MLP neurons of a small language model. Each row is named by its layer, matrix (up: input weights) and neuron, and shows model dimensions 16-143. Each number is 200 + 40 x the weight over its row's rms, rounded and kept within 0 to 999.
A block is one neuron, or neurons of one layer that tend to fire together. After each block is what it responds to, as a language model described it from the Wikipedia text at the highest values.

L5.up49,206,155,182,263,223,171,187,139,136,174,162,211,176,208,228,112,175,233,223,260,198,186,205,122,210,172,165,191,154,141,184,286,160,216,241,191,252,210,145,206,101,156,179,265,237,257,149,168,262,228,233,147,232,138,285,237,248,174,207,199,162,205,145,271,177,175,217,199,214,232,184,180,207,228,196,238,169,180,160,224,197,196,134,227,217,247,186,234,185,185,149,178,199,246,165,212,252,225,196,220,214,148,218,283,201,194,191,185,163,198,195,180,224,193,172,221,238,198,185,251,129,171,201,153,181,183,248,216
L5.up88,213,200,242,233,254,190,176,178,130,172,220,158,189,196,197,161,193,167,184,213,223,146,187,226,223,187,203,159,150,225,134,206,154,239,246,220,285,208,239,292,103,200,210,187,224,200,256,222,164,157,222,261,214,286,237,242,160,253,217,150,196,175,225,146,235,203,214,205,204,136,158,183,214,294,165,280,208,315,242,162,252,154,243,148,201,307,223,194,178,204,214,230,173,176,174,178,134,209,157,258,277,241,194,188,175,217,258,196,133,178,159,219,210,196,143,205,155,223,219,209,203,197,232,179,169,193,203,137
L5.up423,225,258,270,221,224,234,202,194,258,174,210,218,205,245,189,183,179,212,191,187,194,182,151,252,228,168,88,168,219,205,217,207,169,160,163,239,295,227,201,188,218,165,228,221,223,237,104,206,273,80,230,191,186,230,156,199,186,216,222,145,143,206,178,238,174,154,177,213,172,173,178,231,195,103,174,219,201,224,162,194,166,235,241,256,142,178,217,151,240,242,135,220,139,232,178,44,215,211,105,210,185,161,156,207,221,182,253,146,216,252,252,245,119,123,115,183,175,186,203,243,228,212,186,190,200,196,270,192
L5.up434,279,222,259,180,128,202,230,174,100,172,198,238,176,272,242,119,103,135,203,255,172,171,227,172,159,203,113,177,240,204,206,189,192,220,161,141,200,206,124,232,182,294,184,155,175,244,129,233,176,208,185,225,156,129,287,232,171,157,215,257,205,171,186,183,183,215,248,174,214,190,179,213,208,214,186,225,203,239,185,149,253,126,191,213,220,186,245,221,227,191,204,192,251,227,147,217,131,221,182,187,228,232,229,226,176,162,259,198,239,176,200,216,211,252,195,230,122,190,193,229,195,230,195,141,210,182,133,191
L5.up557,275,189,175,280,198,276,198,135,209,157,175,225,178,228,184,190,99,220,160,234,181,209,231,197,191,167,93,117,219,212,185,219,226,201,207,180,210,231,183,180,155,211,203,250,226,159,184,134,112,201,266,196,254,207,170,206,168,204,182,144,144,170,231,131,199,135,221,209,279,192,200,234,221,246,171,194,155,209,172,211,223,50,171,234,271,204,195,235,235,221,167,155,228,173,208,189,188,243,256,213,208,127,223,215,141,121,177,196,154,222,157,235,145,207,171,121,236,243,164,249,208,226,240,200,230,158,262,175
L5.up575,244,190,184,275,233,217,141,175,219,199,205,228,177,199,214,250,166,175,143,220,164,162,170,165,191,171,202,240,196,254,207,222,162,224,234,201,246,210,259,168,115,238,278,156,197,173,216,179,259,240,164,178,260,274,166,211,180,194,242,202,203,193,229,192,190,204,192,246,161,282,207,162,238,246,230,188,215,230,213,209,212,177,227,144,191,273,129,241,152,205,207,168,200,159,163,240,56,179,205,213,219,228,196,144,164,173,179,152,265,229,214,253,207,232,190,217,200,235,178,191,184,71,263,163,244,215,212,246
L5.up929,270,240,227,147,155,200,193,166,200,147,152,262,153,218,231,200,200,138,220,212,177,252,145,167,170,277,200,175,161,255,276,206,164,186,248,199,179,143,204,293,250,97,191,232,211,223,235,210,240,192,196,255,272,139,217,177,153,188,155,235,121,117,261,176,155,128,156,273,218,207,164,179,219,225,199,150,218,211,195,187,223,219,215,215,160,228,198,164,206,213,170,97,234,178,135,201,265,192,240,221,171,163,158,190,230,131,224,236,245,195,147,212,221,187,164,207,169,144,265,209,124,223,248,238,167,254,190,300
L5.up1740,235,235,236,161,183,156,271,251,144,218,152,223,147,174,195,132,141,177,149,192,188,187,270,207,204,182,199,241,191,224,128,211,183,172,124,196,222,268,180,143,217,163,193,226,157,201,164,257,166,114,215,223,194,171,286,197,226,168,277,220,238,158,226,259,192,163,245,222,167,190,216,200,222,195,245,191,260,184,153,239,162,164,186,163,207,167,190,233,233,167,227,75,164,208,231,261,308,225,205,178,93,211,177,219,199,198,225,273,199,103,152,200,188,175,232,240,223,202,204,225,246,207,165,163,215,179,172,186
Responds to: Mid-word pieces of city names

L2.up697,213,194,136,250,267,220,175,194,290,124,226,255,167,228,220,277,207,210,191,256,166,192,214,133,235,252,158,266,232,192,189,139,170,225,227,219,161,199,194,206,169,146,219,171,227,142,208,182,176,178,200,232,236,172,216,167,260,198,252,191,205,162,147,226,237,236,161,237,269,213,138,191,186,239,274,224,245,134,170,161,101,158,224,229,253,183,231,219,277,154,153,244,176,147,202,218,240,161,233,189,207,303,155,144,180,209,150,224,211,217,233,267,189,213,182,233,217,274,120,231,203,227,162,227,232,228,221,221
Responds to: Infobox boilerplate tokens

L5.up11,219,213,215,182,201,189,229,206,207,262,187,197,167,260,263,187,197,187,165,166,192,153,175,223,233,262,196,207,167,233,244,230,262,172,209,267,214,157,221,240,160,193,163,215,245,150,213,166,205,192,200,230,118,177,265,110,240,190,234,239,245,260,213,176,175,247,177,199,226,221,187,214,207,209,217,217,209,241,183,187,258,173,190,176,184,194,252,218,221,199,182,188,266,179,263,204,231,168,181,155,220,210,258,203,212,203,274,244,208,141,118,171,178,250,214,186,203,182,205,170,105,232,141,170,202,216,272,190
L5.up66,211,201,194,162,235,166,202,210,196,186,218,266,190,177,189,183,199,148,145,190,185,215,147,268,131,208,219,237,195,246,121,163,184,231,219,195,222,218,239,187,171,211,214,173,117,185,180,220,231,260,199,198,251,125,199,293,207,197,243,132,141,87,210,244,205,228,196,221,174,274,101,148,135,239,211,177,150,241,164,239,212,222,247,219,181,284,175,197,203,168,159,164,176,202,211,235,247,226,206,155,160,206,221,124,275,160,241,279,222,231,246,213,142,257,146,255,196,189,180,141,236,152,219,191,157,156,167,208
L5.up121,164,148,211,140,176,126,140,186,213,254,197,166,230,166,235,164,221,242,212,185,196,261,217,220,194,159,172,221,139,251,151,223,185,170,172,253,233,143,205,207,123,251,249,205,197,233,187,264,244,156,209,180,212,225,199,165,278,141,265,124,133,198,222,224,127,195,203,226,165,221,180,227,207,149,210,208,195,222,221,174,225,165,237,229,279,237,168,264,222,175,164,147,260,189,207,271,296,214,229,243,196,205,172,168,197,200,202,190,219,226,194,146,249,187,122,201,230,163,161,311,165,227,195,162,214,202,259,214
L5.up134,253,208,155,116,187,172,192,157,240,203,198,231,211,152,257,233,203,176,213,209,233,169,183,231,218,155,193,175,151,134,204,248,239,164,208,223,117,94,177,214,189,168,225,272,170,199,224,214,172,151,180,178,218,193,174,218,228,218,225,221,86,218,165,185,194,178,119,221,266,243,152,231,156,174,282,160,225,158,199,186,216,196,265,196,211,213,215,135,167,258,194,208,163,238,188,299,233,235,168,192,231,165,226,192,142,201,160,190,259,235,190,189,223,214,236,165,207,194,223,236,226,231,172,186,181,283,224,156
L5.up384,113,201,206,198,239,177,179,204,281,204,233,227,197,199,272,185,149,202,185,150,192,160,244,213,220,160,177,198,160,234,211,212,247,217,198,173,274,156,265,265,188,241,175,215,216,210,225,224,206,188,197,143,200,262,241,249,123,220,118,57,181,160,174,183,196,187,221,216,290,280,185,238,180,198,214,145,199,214,144,226,208,122,231,268,268,199,219,116,141,215,234,145,240,249,163,178,259,200,152,213,191,226,207,181,206,220,283,204,261,145,209,162,215,208,189,194,134,209,235,278,229,255,254,263,234,290,233,284
L5.up537,160,213,170,190,204,148,195,107,160,148,153,301,218,185,165,237,179,103,232,212,293,178,183,224,198,239,148,168,126,211,227,204,152,247,270,188,262,170,188,212,104,186,157,219,207,223,155,240,263,188,210,236,166,181,225,140,244,207,181,205,188,222,198,274,211,222,123,133,248,207,140,194,244,131,255,217,234,174,203,140,211,217,176,164,220,202,179,202,184,184,211,216,104,133,185,190,222,235,216,232,167,214,303,158,262,199,219,235,270,171,183,294,239,269,217,236,232,124,218,210,148,218,218,141,216,164,187,208
L5.up660,179,217,175,183,171,203,154,307,261,280,128,197,223,230,255,171,146,141,213,210,258,239,235,174,183,189,235,152,224,230,257,193,252,234,256,220,190,185,176,195,209,188,253,170,189,208,199,218,207,139,177,279,172,152,194,236,233,204,193,188,232,205,196,217,221,205,168,151,270,198,149,190,182,239,175,191,150,216,215,193,185,241,245,213,177,189,213,231,219,232,186,165,159,191,219,164,252,197,172,227,185,262,244,190,174,253,242,222,256,207,256,203,139,212,298,240,192,189,220,184,259,187,217,149,209,203,246,164
L5.up1672,205,235,187,142,184,253,249,229,213,165,138,186,288,250,174,215,286,186,204,153,233,203,209,208,254,234,184,208,242,253,254,254,217,125,252,101,212,234,237,182,176,210,294,172,172,242,175,208,218,142,208,293,200,248,227,210,157,186,145,224,156,223,188,274,175,232,219,200,173,192,185,195,177,266,220,209,157,218,224,199,214,190,157,218,202,183,304,139,178,216,222,273,246,206,230,183,150,164,167,176,168,185,204,261,172,223,120,202,167,208,169,292,221,152,186,191,182,199,250,179,123,134,253,137,172,158,226,179
Responds to: Place-name word beginnings

L2.up1274,184,303,272,162,167,206,246,167,228,211,214,90,150,218,183,153,82,278,149,240,284,177,247,161,153,162,169,99,115,187,180,247,147,167,179,230,240,213,140,262,161,157,197,160,179,182,203,267,221,266,192,179,200,237,208,175,155,174,198,168,167,221,271,216,214,205,171,183,294,225,164,214,240,136,219,208,230,240,214,176,270,103,273,225,180,184,151,165,236,236,272,159,226,167,265,218,281,164,121,223,211,252,195,204,220,261,244,160,171,162,206,178,197,243,204,151,185,196,191,251,176,212,220,201,201,218,262,198
Responds to: Place-name word completions

L4.up115,170,245,175,254,176,174,148,119,206,231,122,215,131,162,193,212,134,112,234,200,191,152,210,195,197,223,227,200,156,244,149,207,243,168,183,155,262,250,202,206,148,210,204,214,196,228,190,141,221,158,208,160,252,183,283,166,161,200,199,220,200,216,194,170,181,183,156,140,177,175,148,259,188,227,287,108,269,203,215,184,312,208,220,184,152,200,162,188,201,218,184,218,226,213,172,303,163,216,141,256,213,123,210,225,264,179,267,196,188,154,182,211,239,187,217,285,271,198,180,277,195,187,222,240,172,182,243,223
L4.up395,216,170,147,218,284,227,230,192,193,242,121,233,176,153,170,238,182,246,186,199,199,174,185,210,318,161,247,276,225,234,173,216,180,213,182,197,219,260,224,158,205,183,217,269,199,246,200,199,203,212,286,202,206,132,156,218,123,154,217,269,184,198,242,216,245,191,212,213,192,183,241,193,205,180,253,174,215,304,159,163,148,209,191,181,207,245,161,206,245,257,281,233,56,164,209,231,219,180,169,261,162,202,239,228,171,187,234,212,280,153,140,186,201,285,203,230,193,228,217,232,232,148,233,215,204,133,242,201
L4.up483,138,236,210,203,210,164,169,152,151,241,124,279,136,187,152,166,153,152,193,232,203,250,199,202,172,186,140,190,134,181,227,211,210,234,150,233,140,194,265,173,175,239,166,256,208,211,252,184,287,157,283,209,204,191,157,162,195,180,173,250,101,157,114,186,219,193,215,104,193,230,157,161,197,201,238,160,208,243,229,158,207,187,221,278,155,177,189,253,200,184,231,236,235,199,197,192,267,175,175,225,149,155,205,217,284,191,177,151,218,157,163,197,199,206,107,302,253,290,195,160,172,137,236,246,138,213,228,189
L4.up548,211,258,223,236,226,165,181,163,247,302,136,222,240,217,134,188,201,158,195,242,181,199,216,227,275,220,110,198,160,223,233,136,174,250,200,194,260,225,182,202,117,185,227,253,215,230,218,138,252,175,195,172,163,188,229,188,126,166,247,193,156,181,253,221,176,233,173,242,238,194,115,187,274,157,256,310,260,186,238,187,239,220,243,214,157,214,208,208,271,200,189,249,151,179,230,213,235,250,207,251,236,166,204,150,204,228,213,146,201,180,177,187,191,151,233,196,149,254,216,223,129,126,215,273,220,207,259,225
L4.up552,177,257,156,227,99,162,176,117,190,194,144,203,218,205,234,197,213,183,164,220,253,259,165,202,229,209,214,194,50,248,193,133,180,220,201,184,208,243,234,226,195,250,173,226,216,278,194,184,162,176,190,196,196,236,158,244,185,234,170,187,213,177,247,216,225,173,184,184,219,208,210,206,196,186,290,176,170,197,198,216,262,189,189,189,189,137,209,260,222,229,248,148,197,179,216,181,238,201,182,260,100,167,300,151,168,228,146,114,182,179,179,225,221,201,212,226,235,170,265,203,194,204,233,206,230,148,240,207
L4.up559,216,196,232,244,155,189,315,156,232,187,115,186,144,262,196,193,211,120,234,229,213,158,160,203,160,212,159,161,185,157,198,218,97,158,210,288,197,172,244,236,132,243,187,168,211,246,236,275,233,212,197,235,261,184,233,243,158,191,231,180,156,174,185,235,168,122,243,151,168,197,222,213,239,268,206,236,191,240,208,115,259,190,219,171,231,208,142,220,259,232,166,185,166,245,222,178,146,209,173,211,193,168,180,198,202,150,202,227,192,229,215,200,183,225,181,233,216,146,189,170,220,196,145,231,193,229,314,233
L4.up623,216,247,216,261,163,179,143,243,233,262,137,251,199,181,189,186,214,225,167,235,163,185,119,227,177,236,206,220,180,183,129,160,164,188,189,218,231,185,221,189,227,204,163,194,267,177,279,199,192,227,130,182,240,187,224,242,217,189,246,194,199,220,191,193,239,205,218,215,183,193,157,121,231,195,218,193,233,253,145,234,243,113,208,254,206,222,292,281,275,269,230,164,159,182,220,218,177,210,173,193,231,131,192,261,242,228,187,103,241,156,310,117,226,193,261,219,176,224,183,225,173,188,150,202,213,197,212,272
L4.up1308,223,127,190,215,175,179,131,155,143,250,158,184,211,226,240,183,166,236,178,139,263,119,182,199,223,258,151,257,139,198,166,215,175,267,211,129,220,121,205,225,182,188,212,176,315,180,209,196,217,216,244,169,179,164,282,183,196,199,196,170,205,192,242,219,264,264,217,205,287,215,145,269,170,167,262,179,151,215,149,155,222,157,149,171,186,211,152,244,210,252,206,200,174,189,181,248,161,218,170,188,203,171,185,181,198,174,227,274,231,140,206,135,163,168,245,191,218,193,188,172,173,199,201,233,154,144,225,220
Responds to: Sports acronym/word starts

L4.up1,165,173,191,230,157,224,188,254,223,181,197,206,147,155,245,151,200,238,198,186,255,203,346,228,200,129,157,242,172,255,189,225,172,158,241,223,190,255,115,211,185,286,251,202,230,167,201,165,257,182,200,185,265,209,158,173,178,214,237,219,232,229,196,167,206,219,203,217,205,194,178,221,159,273,185,247,186,232,204,236,237,199,132,181,207,176,208,118,154,142,189,188,126,194,261,196,181,250,157,206,128,207,187,204,180,236,206,155,177,273,154,220,134,143,193,177,159,206,216,222,222,232,191,214,281,183,213,167
L4.up31,166,224,176,148,180,194,168,121,161,294,150,150,168,191,249,226,156,183,209,201,168,153,192,201,130,176,195,221,195,235,219,229,242,177,156,204,230,191,155,177,172,215,178,267,254,141,186,151,234,181,245,155,174,159,217,171,204,228,335,148,123,136,279,218,213,208,166,232,221,225,172,242,205,156,193,201,144,218,224,269,221,235,202,200,144,146,197,185,204,211,240,175,176,228,264,155,280,192,179,186,129,220,209,184,276,254,239,202,190,249,215,261,163,252,203,210,206,180,207,209,220,152,186,150,178,192,184,244
L4.up106,151,261,159,191,289,151,283,190,191,125,249,132,173,207,241,228,229,161,207,221,198,260,139,199,180,168,189,270,263,204,189,230,188,188,250,256,211,129,206,208,176,199,210,153,202,182,218,165,227,94,203,304,200,137,219,135,237,184,236,159,221,226,220,237,196,263,188,196,154,224,243,293,193,158,170,177,166,285,176,160,172,241,309,275,170,188,188,195,201,155,218,167,254,232,195,202,241,107,197,266,152,153,185,155,177,191,215,218,152,159,219,224,250,233,203,130,218,264,187,228,227,196,142,187,139,220,108,225
L4.up346,213,214,177,223,214,147,255,111,179,217,209,205,209,268,187,230,124,203,200,177,213,242,205,131,128,219,207,132,275,337,240,232,176,199,249,177,237,204,164,214,192,148,192,248,200,112,228,191,230,184,144,281,222,191,156,152,244,144,293,151,123,210,162,218,162,245,177,220,347,272,181,155,233,184,223,176,158,221,234,203,190,197,242,230,167,162,193,198,301,151,214,150,179,236,232,245,231,233,184,252,122,249,151,207,215,223,272,178,194,216,224,196,241,251,202,147,215,202,154,170,183,208,156,184,177,240,252,247
L4.up398,231,294,117,182,212,188,221,213,203,183,134,157,201,212,262,133,249,262,202,216,202,261,182,202,245,140,219,251,227,261,186,225,208,179,260,212,144,210,215,219,128,205,235,173,233,241,205,213,229,234,225,227,289,230,164,196,205,166,221,176,184,178,182,225,184,218,192,210,282,213,165,201,175,251,254,190,154,207,211,197,238,128,237,222,185,187,195,120,184,172,213,209,213,167,190,290,216,207,175,199,181,184,173,106,221,187,240,165,220,268,174,195,190,236,111,163,207,143,195,224,168,263,123,193,132,205,171,162
L4.up797,186,223,99,135,290,151,163,222,162,185,171,193,202,193,252,196,242,174,236,232,231,228,219,192,211,165,232,251,185,150,186,163,255,265,134,190,189,156,271,170,175,236,153,215,237,274,287,254,203,195,258,171,236,173,243,230,290,154,235,151,154,189,148,261,205,205,245,107,174,230,221,210,209,195,171,180,197,244,220,200,154,121,225,239,274,210,165,142,222,223,283,222,200,167,181,182,182,212,173,215,168,240,152,161,217,199,253,177,199,146,217,89,168,209,154,188,236,207,162,209,164,173,192,137,187,169,220,274
L4.up1068,174,207,225,178,222,178,162,239,151,171,199,194,167,201,186,126,226,314,190,211,267,268,213,182,288,250,75,195,114,195,213,202,244,238,178,148,233,188,121,151,203,141,191,215,215,187,155,182,224,120,235,170,197,267,238,159,233,171,273,230,244,186,226,193,248,210,146,206,215,233,208,231,196,243,309,223,137,171,197,202,151,127,203,280,146,154,163,242,227,212,180,133,228,207,177,271,231,182,177,210,230,179,200,190,141,161,219,285,144,211,170,204,134,225,198,217,150,180,220,217,228,249,106,180,167,186,234,187
L4.up1081,167,244,188,209,167,206,202,191,159,213,209,80,185,211,195,162,178,205,184,191,199,140,102,160,237,227,224,163,212,232,161,270,213,208,266,194,213,204,235,170,188,227,181,278,201,234,222,152,258,222,170,160,215,145,162,190,266,152,246,136,183,158,174,140,224,196,184,143,189,261,176,209,159,225,239,155,199,166,163,190,182,217,261,268,173,211,202,218,224,180,264,190,147,178,247,238,223,160,217,196,178,148,175,104,163,205,227,270,259,140,191,240,271,221,194,216,182,185,222,183,231,168,213,208,144,188,222,152
Responds to: State/region name openings

L4.up54,187,171,106,234,219,157,190,193,198,189,173,188,197,160,247,272,164,170,145,183,284,224,202,242,223,243,241,212,176,240,170,173,191,169,217,170,220,240,212,104,215,181,191,163,267,189,297,177,255,193,212,247,231,171,218,141,213,203,210,249,253,170,243,253,229,373,117,218,241,202,220,177,240,130,220,211,180,211,142,187,251,253,300,167,233,209,225,257,140,158,264,248,205,205,215,242,228,206,278,241,198,227,176,136,199,260,230,118,202,244,245,199,168,220,219,275,199,193,123,180,217,243,165,160,192,242,118,160
L4.up378,132,250,192,206,206,193,156,168,197,234,211,224,97,201,151,192,225,186,215,233,204,241,168,140,147,176,183,273,207,237,202,228,188,179,248,214,226,178,238,181,185,211,232,245,213,169,215,114,203,193,198,231,173,272,176,206,223,209,226,180,260,200,139,162,223,132,189,218,185,166,183,234,248,142,226,212,141,287,183,224,201,224,208,153,205,155,212,195,195,175,190,161,80,168,152,256,139,188,190,169,161,173,165,159,199,134,200,247,226,173,161,206,196,173,227,246,204,205,246,228,237,216,162,155,265,200,177,277
L4.up767,143,240,229,111,155,230,246,187,277,225,243,236,119,167,251,261,248,169,212,267,188,225,274,218,189,236,213,228,217,200,182,157,199,301,209,130,227,221,199,210,191,204,205,165,268,204,213,219,158,245,170,203,235,210,196,199,257,214,220,151,264,190,209,125,235,223,138,167,186,126,222,165,170,211,170,137,182,212,148,149,243,203,252,176,224,173,215,162,191,252,183,246,199,190,209,230,172,247,225,198,223,197,280,149,86,173,155,198,204,281,177,242,150,248,245,214,147,270,185,220,223,245,190,186,161,158,178,256
L4.up785,154,234,185,180,222,223,220,128,185,251,173,224,158,155,208,216,165,264,148,205,202,158,156,203,264,227,202,246,168,166,201,206,211,216,293,199,181,161,204,197,243,231,249,205,193,272,119,198,158,192,250,186,199,209,270,238,123,300,146,168,207,215,200,173,226,228,198,321,322,237,219,102,164,177,211,228,180,234,175,158,236,208,209,154,224,233,183,214,202,246,221,238,191,169,217,148,203,150,209,244,162,240,232,141,218,123,218,171,165,194,211,238,203,110,232,199,219,198,203,176,180,248,188,219,198,209,177,193
L4.up889,229,228,144,259,206,228,164,232,283,101,199,231,131,195,252,197,185,212,201,190,148,183,270,238,262,242,179,212,213,253,242,179,260,168,161,179,234,193,279,161,268,158,211,220,262,230,178,216,211,196,251,147,284,193,205,241,158,234,269,188,229,150,158,148,243,195,166,193,265,186,264,201,244,257,234,176,173,223,156,189,211,202,192,205,198,212,213,232,198,204,233,219,213,263,234,219,199,144,136,223,191,188,196,201,234,235,143,204,229,192,215,191,127,157,215,320,125,237,207,208,240,152,207,244,175,146,262,170
L4.up1045,210,242,128,174,253,178,158,145,172,164,264,190,175,159,231,251,176,195,194,202,191,250,196,96,220,210,210,316,226,168,157,208,174,226,217,204,198,243,232,196,275,177,139,282,281,207,238,233,238,237,176,173,241,202,210,223,238,311,230,207,203,165,187,184,216,194,170,178,229,198,130,242,207,182,224,191,266,213,211,242,218,209,209,175,172,253,250,237,189,180,181,244,223,204,318,246,226,204,268,207,119,163,165,241,261,270,275,123,217,201,246,222,209,265,203,220,198,246,203,168,224,150,214,184,182,233,154,231
L4.up1329,204,143,177,203,117,218,215,178,252,193,201,247,277,154,134,271,213,181,184,237,143,197,210,204,282,226,196,237,190,206,199,224,155,260,187,164,188,190,215,140,204,168,204,234,201,209,156,219,223,196,113,227,279,169,171,199,208,190,180,224,180,151,215,157,277,224,193,230,227,208,202,157,252,234,267,210,185,166,185,205,178,166,232,273,188,220,221,267,198,222,166,218,111,209,159,176,240,152,204,135,218,202,227,193,188,202,171,265,256,216,250,257,250,211,245,207,115,169,177,201,200,263,182,192,192,180,231,152
L4.up1369,174,142,194,185,181,203,237,156,162,162,194,212,169,217,178,226,196,223,263,186,242,230,225,198,262,222,237,220,175,254,221,280,222,172,106,177,174,177,236,226,156,189,263,215,193,254,202,141,187,213,222,241,200,163,187,189,198,148,160,196,180,198,241,199,284,200,161,220,217,171,149,176,254,174,162,198,183,181,100,160,113,211,152,168,178,246,143,219,203,179,182,210,204,196,187,166,163,236,265,187,244,200,196,180,224,196,198,137,223,202,212,217,201,228,182,247,168,240,228,247,214,184,167,207,138,214,202,217
Responds to: Units after numbers, and "a"

L5.up176,195,213,164,248,205,242,164,199,230,174,123,217,160,176,177,219,225,135,209,192,209,236,211,237,258,235,279,209,224,215,171,204,274,242,200,210,195,252,184,143,125,199,199,120,186,205,213,195,211,139,263,238,132,171,216,281,236,172,208,179,251,192,242,172,193,193,152,166,221,235,212,205,192,271,194,230,140,183,233,239,187,265,199,291,192,254,211,207,152,256,205,211,199,165,195,179,235,130,231,254,166,263,238,231,206,234,219,196,152,257,247,230,208,266,191,196,192,184,182,171,154,163,217,218,149,189,133,226
L5.up287,302,238,134,185,176,164,210,243,240,191,166,175,156,192,206,206,220,223,170,240,186,245,141,230,192,275,230,261,186,302,156,226,217,225,270,190,197,246,239,169,220,174,217,178,177,228,297,221,225,218,185,145,175,207,179,244,224,226,313,226,205,238,169,209,281,223,175,243,176,146,250,207,195,212,267,181,241,190,229,277,218,213,241,203,248,269,209,231,252,276,270,204,199,161,273,196,296,182,161,202,153,164,171,169,187,200,186,164,148,263,229,168,218,173,187,217,110,154,207,218,203,196,185,242,163,211,225,214
L5.up464,177,207,130,169,224,127,178,198,240,115,250,217,225,174,183,226,138,212,175,236,184,202,215,225,193,202,126,180,208,234,190,178,202,258,262,133,215,246,279,122,190,218,242,187,269,190,276,162,127,190,160,192,184,193,235,216,277,242,285,266,180,220,207,180,173,261,175,214,196,206,138,245,204,211,218,252,286,169,169,174,192,164,268,154,215,241,205,260,214,173,235,262,211,227,216,219,230,196,228,202,210,191,65,183,201,217,184,196,153,238,217,258,198,264,229,215,166,213,188,205,205,244,252,108,143,127,166,171
L5.up674,292,167,161,227,150,225,201,195,203,269,183,230,225,213,219,260,243,196,89,252,192,204,235,240,241,192,224,183,166,248,150,211,261,129,297,240,210,192,262,167,256,189,221,191,169,204,152,248,196,257,269,149,183,182,204,134,221,151,298,192,178,192,174,229,271,196,148,213,193,179,185,242,177,267,206,213,190,174,207,208,170,170,91,274,217,221,214,292,171,202,186,187,161,159,164,242,317,221,151,230,176,189,220,281,193,180,126,181,248,217,185,277,145,162,219,239,178,172,259,211,201,279,150,164,201,134,254,192
L5.up734,263,237,138,140,182,189,155,183,293,208,292,180,199,163,232,236,155,147,231,274,193,193,150,193,213,228,206,169,127,162,186,158,204,199,252,208,189,175,186,236,278,166,222,211,225,162,231,228,195,141,231,234,190,207,175,240,161,152,182,215,204,214,168,189,263,189,133,168,214,226,214,171,186,144,240,244,228,205,174,200,169,188,261,244,256,246,196,136,189,168,214,269,102,281,201,221,174,171,231,217,207,167,164,253,191,172,157,180,166,247,197,172,232,229,183,223,192,187,204,184,250,191,131,170,204,177,242,162
L5.up852,268,229,212,212,165,220,156,173,234,143,171,162,185,168,279,181,172,245,203,242,208,217,186,222,153,264,130,177,201,182,253,204,201,227,197,207,180,183,213,195,222,201,233,200,204,200,225,246,148,186,243,177,297,185,245,192,222,186,247,249,127,178,172,151,217,186,232,209,160,180,159,202,101,218,261,190,152,320,149,186,199,149,228,254,146,227,196,237,175,195,179,157,225,221,225,253,154,205,230,260,238,129,260,199,152,167,190,186,201,234,122,162,217,279,249,192,248,287,241,212,165,148,175,173,213,136,215,143
L5.up1107,216,233,165,185,188,276,298,178,167,225,191,191,185,194,197,176,256,165,143,300,239,217,200,251,282,213,178,147,155,160,200,216,191,175,251,198,221,270,194,220,245,240,204,216,270,259,273,301,211,152,205,216,189,180,234,160,217,208,211,164,177,210,204,201,244,244,154,212,214,162,215,219,185,193,146,249,207,178,119,150,164,193,213,268,261,144,200,216,229,232,143,201,141,174,186,255,186,230,233,178,186,256,209,228,137,229,210,178,183,137,188,199,184,175,214,265,168,259,261,183,204,161,164,188,204,217,251,178
L5.up1688,272,177,226,251,231,211,149,207,225,247,197,235,151,172,224,251,211,203,154,278,146,177,180,220,192,193,267,153,135,129,196,189,212,176,176,168,202,244,211,198,161,210,162,125,230,186,149,247,170,242,299,210,228,325,220,199,165,212,221,176,178,238,211,167,323,268,185,203,254,171,226,241,200,216,235,204,193,212,147,217,247,219,172,150,222,148,156,249,250,213,140,217,146,190,203,202,237,197,188,181,171,170,213,152,217,201,160,264,148,232,182,185,165,108,224,222,169,218,155,218,157,201,154,170,235,187,239,201
Responds to: Unit after a number

L2.up703,171,164,177,187,202,217,252,193,207,180,164,226,197,197,270,170,187,115,240,147,274,189,190,184,177,166,175,204,224,208,201,201,201,227,227,165,131,219,233,247,214,215,224,128,220,142,281,222,246,148,167,235,155,183,200,213,143,229,295,213,218,195,149,221,303,192,248,267,197,215,224,196,186,181,212,146,170,192,206,220,161,206,219,177,220,209,178,223,180,220,230,267,253,180,148,233,248,111,232,239,193,244,267,200,175,107,196,211,162,221,184,182,222,191,185,258,201,219,220,192,220,233,158,287,147,233,70,198
Responds to: Word piece after initial M